MLP neurons of a small language model. Each row is named by its layer, matrix (up: input weights) and neuron, and shows model dimensions 0-95. Each number is 500 + 40 x the weight over its row's rms, rounded and kept within 0 to 999. Numbers have three digits each.
After each neuron's rows, "fires on" lists the tokens most often at its 100 highest values on Wikipedia text that the model never trained on.

L3.up370:529488533451545579542534518459469552500502502487547477509589538554501463432485515472419547522466462548423525567481497431504544440533509464439503491524533497508476472500491538479523585454551424480476569483485549501467538423485499464478479521538567520532473463461543553463483419521516465462
fires on: "20", " Apps", " Goals", " married", " UTC", "19"

L4.up523:570456445474598505521506457414572536468425487488481494470506504523525476519527422471482510465510524491489483581563525495549515404516455510502429499548558508468481567482490500476486528545518538535455600438503561483478514498446389490457515407487544481530521491445517550466521505472553497488
fires on: "20", " type"

L3.up742:467544446550510538486535464476471495522404483460509494548545455532517528507519459485570496535479523489563452517460494419473505567532415569478504507542466497508533507515460490503496470410481419515500458522466472524544434471464517554482495550544494541572510440455532482518503508484500557461
fires on: ","

L6.up171:484503478466477497558531485457512501516537516492475455472473533532463589529453466452481551462465614496466491495548474496473466535534506529545489499463502467408528463466468475501498583461469516523494551446467487447466464536487523509543522497523601462516527536452439485482448579516511503480
fires on: " of", " and", ":", "ade"

L10.up36:547443517455499447512511513507437513422502503463504509491535538469501529524593478544476506526482503527508576475484500563439501466437513514502488476548520494411491468545516452486530429482573496547462477557481464470474471503555494476500591471534471522523501496513450394486529453433514506413
fires on: ","

L8.up651:512464517551527453463509504445531447427490532535519567524529476512492561480409458481545525540482521486473506434494532452516465520530497476508456487534463494494487433523501501484388464514474465593470501500457506493474432554524551398503519506511595514398524458447601518523493581483549544461
fires on: " (", " as", " inter", " t", " ", "/"

L2.up721:512501532527515449516480460511483522515539516548516516474582519478578520389457473478500484582519564557522489521529481526512473473491513487566507470625524485506500506470461472470544521509480476549559541492444464537492534480496507515481462500485533492564531457471452513475522450489538582448
fires on: ";", ";\n", " earl", ");"

L10.up52:555465408466535490427501521537603456478530529525515521487623488465568510586504487472545480565511466550471485430522478468500527469504484508485425555550509478548464489499491546458544566532490442464496509502577532516543441481514462458476500432551516509466487450481478482568515456478498505537
fires on: " was", " C", " st", "th", " St"

L6.up275:470549498454482481500427507514569475466405486519518506495530556476547460472439532510489470453473584466529500529415463548479519524459540596484548498563475506477508500463427441493469442442446442520551528506485512469528536534480503518485495493545561625461385444513524531518456497481474509593
fires on: "p", "e", ",", "s", "o", "on"

L3.up96:526431544574496561482562457525518521459484489502445510497488464503488430547453466494517499509512415461512507516512461501474514515508488612531397514476520484514482520536520437606506498482517461469461502514497502482513482481513499567469551444586449526533440509503504548465429431563518520508
fires on: " f", "ac", "ic", "orn", "y"

L4.up730:462479603499407515480476448594573547506456507462487529447471516506514484419554474492514476507511551523480518516439393484511439490582490487447509548500508473526451561560502512455457499491562468454517462468457453485468495505536507447468510518468499560473530511504506518539482490504508518469
fires on: "ferred", " moved", "ing", "ced", "e", "s"

L3.up427:553494509468520534493528535504443542495513532501476515541489495464621470525555508468450515522486486536489595520495465506570447532415455421529437476478430542519454533473461511481441523502533485553492493481562526444483456493549551432483481505509516538589447464521510512540493544446432523536
fires on: " of", "ic", "=", " |", "i", "e"

L10.up371:493492500419447486573512456476500547429553524436455473500550615524489529457521480455512458470477520549526488454538498436416572483513512493537524547570479487495499523508445548503480509442505535513491585486465551525555512497571478505543561432558503499572553551538476482515499518500447532481
fires on: " and", "r", " of", "u", " surr", " &"

L8.up101:444517471479493492486511465497472506528515509579460578579511496458503535515435432467516508532569561497515544558470528529498477504510492511487447484486515538492428449505517470494503537445492445500487511561431425507453517589520440508546493468490482452494526522492479429532521517521507523477
fires on: " and", ",", " in", " en"

L6.up145:564515484501447527421524492544481449460509490442498492465489489444422516442524475474490466445451521484530491494530504453487488514593460525471519443571474489490497530486520491529521507482508522511535511460493543480440588489533478496528497481466571592553502497502473504536502467481491556529
fires on: ".\n\n", ":", ")", "1", "-", ").\n\n"

L6.up75:474554451420518455477510488531459567506518489504502517510506456468534570504488484499486521540476547575578533480444481607542453567548530536591435557464484542426539603492511517518508519420464470494469476561416462500469423538518493402472497503495526513507493544462540471431504555482506517492
fires on: " and", " of", ",", "'"

L10.up712:485567440546514476487559447520475549442443519482434508498571548441467502510532500581533459519505545542504438526480501443423507496474533474555499550521496454541509489555553467502511451507541488428548499542418432463530536439441520605476482456481457531538536505501496467491485517460502541474
fires on: "o", "a", " en", ":", "t", " y"

L8.up326:473459518492467508460467461521529519527489444503493490539501469466567559447505491462491508532528502508510578478526498500472500523447507537470510555449498447512423472522463490481532482506473487549502475587477543474561544494530530470499483482537472483520509564523462480546506544499596514520
fires on: "B", " B", "b", " b", "-b"

L8.up697:479518482437517485489557485479491584507498525530456546531540526495419525495410493515515509554405534517465520529499512507483495553491427511449435534423550527530408420503521493444430539428479524445474497458477499488489468494494484493504593518532523493472468435453456492492594475415516433541
fires on: " as", " and", ",", "h", " |", "ar"

L4.up144:523559581468436508405471475503503429552503531434501504548540483500489423528510542514469572555460524503575524507474534510466504522481520500479535485462446509581436548505510580464479432471443448576496445454480528509479573495565431418451504564494483574526563435483501584541533487521495504540
fires on: " |", " "

L10.up248:476527431483444476477463465470415501517495465505495452515459506515498540528466514457528589484537485539466536491480557527476556496488455404513573560544528483475464500581483442469534436480482499552481507467499481546495598502461502455504525500513507484522613555443476527500505463499579546516
fires on: " B", " b"

L4.up165:541450504553484471520459442500528446478494539497429583457498514481518523539597414518609460527488530496491550499565465536487472567476510509582523467450573493531488430521561545513544517574533479512447542520486511485534475521455481476573487449497590433385454486514501492518484532512562472472
fires on: " \"", ",", " that", " There", "|---|---|---|---"

L4.up151:467421554480521501533468580489523563497476504538436538435521503536584475498492505486512533466440580512458464506506470482511569504522463463485467515495531496524558559460489479537457511502508490595478490459509490441562440498461454503488551511422511515495530514504475533474503488462522568474
fires on: " ", " of", "20", " United", " time", " her"

L3.up495:446527506520397527559540556514545475506521506453491501516501438516442520507526488529563554436488559516543489501501544489498525558584479520479406480550484462488495477497498509502546454450524494528496515488526457489524448486445517549514459559468476486611514489454522524542516483479509515488
fires on: ","

L10.up596:501491448503509553441456549409570522480496504456536472434476457489516502412435551519491521429455544496525524479523447480520442546564484564503442495435464463550490475538529400514546487491465514497478485490527452507466485472532484435467487480489566519545499508488519548588520481488475461510
fires on: " ", "er", "18", "all", "est", " g"

L8.up648:523547547497532478468429508515501475493536473445469504456535523529484501517402535527548521504459480463515471414534563516458613476493521537466535459525577398458521590502494480584542520500459503542540509526453488520547513493419502531560556483554543507527559436479540501465501500480479564524
fires on: " d", " K", " U", "d", "U"

L8.up397:456488556495457519512506497511466474446527515485489501516548559437527549405545481491438483458507575502491517503539460462478540437460477511482568480524534468393485517562451441511493505427521481525526530551480492494481466538483451450515515468604571592555517473544464508552541490417561525579
fires on: ")", " He", ","

L8.up366:569500425555487436513541482492548555450505504521512470540573503486459521507501527477492499482454465532459573446557515462512485534484525469538556532476520465445460477573478613494508467488499488507454494473514476493495492452546487426515482475548481450478469425544520503553478523557551514520
fires on: " St", " st", "od"

L8.up760:526486507493506552490453441463457492504468521560555442515428505474493503418509556518480482440512595548471537490420501509473535550491556514471447572470448505492496586510496457419558491469513532560501538543493475484495554553450502523538436501450502466500480571497453510543527498605532580488
fires on: " B", "ab", "b"

L10.up129:409528531557493504500564538481539483522541501457507540491502485451500427517552408474509542483500404537414539549540453412511580496446497484482521408496506565517489457455527489435523490517492480538559526478539510526483593463571495492496476460492529443462539432478525527551569532544539507506
fires on: " World", "amb", " world", "orld", " Ind"

L8.up84:458483423478475497482410503561522471411486531565528503526444419496470532483511583509506517544558489489498530469522527459491499541551583459469481504536586466500491539509445545520467584462474516491495501493485498471509484480568479438470617505559486482449470478427505518512530517462525479449
fires on: " st", " O", " N", " T", " /"

L8.up383:460549491547467450525469496476479480438502553521468492546496533461497464437481450503535483467545468518558497609517557485440525488529593554496507570471575504553473512468440566489451525523510570511522527522462430542490494427525544499527471540508496536482481512500625482446493474475450519499
fires on: " De", " de", " I", " Le", " \"", " Re"

L6.up292:541475547467560512524537546494439464461518478495519516489526443453538431436456529420499464551542457525516505474556535524546474567504456545486540386497465533597488505524499525434406522474472438504479551531561560491491452451460510521474523486531480494501515571522508517516528477504438510502
fires on: " |", " (", " ", "ic", "ist", "|"

L8.up691:458527528432491507489474498523464448499483493437485463396548507523508489534554481534518547538551467466459557463442523520513437537486496456564566502485554492498497432549583615498539559506547521550506500523487522496498451468504503525528477485441493553483511518496498514520540564509489499525
fires on: ",", "g", ",\""

L4.up218:443554503389524431563470470559543434509505467501456503546531569526514458475491424465482546467507622514516503492436484466460473527536503505549503426553446446478475515502441488508499454474462498503534462524532520495465511498533568498566544550523499476514537538463528533474421561487503546469
fires on: " of", ",", " fl", " river", " League", " and"

L10.up747:529515535526546569487474516410513521494513447537546457521468477485503415411467560600532449458482584550543526488513472429441491549573489505618468495499547489535514537521576529536477518487452482513497492462482498490474502473568535502527503513460483539372529512592520479503498501470433450504
fires on: "ing", "est", " A", "er", "ic"

L10.up644:502447534441462504492487442509502412522526445479519534525466460526435506496419522506493542567558465587443446517505514518548521518533524481518475521561539523507563537531465492511395535508416574584504496514502483429406536521496535482437553469520519481412547546431515514508534551494565519527
fires on: " T", " as"

L3.up533:522465539545409561441523504499496484548465515517552500564546525490458486472530498484456508470402469477452501482572523439513480499471455523517426528454436532490539541485488569481476430488435519462543505475494555513517486526505429466504467542513491522523561552439514461528449449502453420502
fires on: " ", "\n", " (", "-", "'\n"

L2.up446:541522540483494515493494515568515520540465548430523475555522497520524577550533523492526486482474576509504511424566546467508529449499485548417489527491505515507515495469543494537516531536467477538475488467528503531414573500466444507582544530525399505501547434503538572521473513420467514517
fires on: " ex", "ough", " Chicago", "unn", "inn"

L4.up297:501541513474523447506405411458532505506442529493515578470477565474558472475501510533503526486472500408548431586485506456506455517484525501465480486554477461523530498498500526504466476510478511494508490513437532511485536500589497446471557573506494526509535509478563476532431420556527456496
fires on: "'s", "\n", " has", " had", " |", " "

L3.up757:474444572405520453459504416517499593504485469525498487465470482487523493488452527517460493556550509456465485529500489600540501456475505564579484446568455513522505498523489487462477396544511475456478523503478513534484555426524447505468489473515511517563552479459480529462565542477529527517
fires on: ";", ");", " well"

L10.up255:563518532495485498480583526486475478473488532525545445583487511510477408467486541472533517555526464478435499547449453469457516515526533483412473493509487517439456543529604509459480489485424480486484543451493531537499480496487439513511540533464510529492495466528467551497470505533521507545
fires on: " ", " has", "19", ":", " |"

L6.up177:510485565473477529463520440527521483463553517569449478465466496504416493537520469472545521419546464479499459458475469492501510491566504506486527560480513518540442551525521448517472480466548532438514472461583491496581522527542493518523517487461481546496484547512555417551482546527547507430
fires on: "ing", "ed", "ains", "aining", "s"

L3.up504:498540508486493553570496469525465524508521484478510511499514554481510552490451494414480537470413526459519467522476543500514519475498517522477520487509509448444455533445510485596518490557457506514502444491483501485507517501512549490519500546506463440570533580484526497453463453520469553485
fires on: "U", " U", "ä"

L6.up748:449490462552440457471488518438461470515414441498486536479504487536538548515518478427495423508492506504467476504503551474497487507530452589568498458513482454488505521572461507514521529478554533534490513496466442519548481485519560498500495524493504519520534426471566520465525458522501500519
fires on: ","

L10.up183:487522486535484487427511551494534547488468504481466474508515549531532513463456456548477429550483538497560485524507510565422532435459530506464476527532553489463531456512495498406454504521546572482551504583504509428530474463462576470488475574483501512446476575492560456481546526490506475529
fires on: " De", " Le", " Be", "me", "ine", "ale"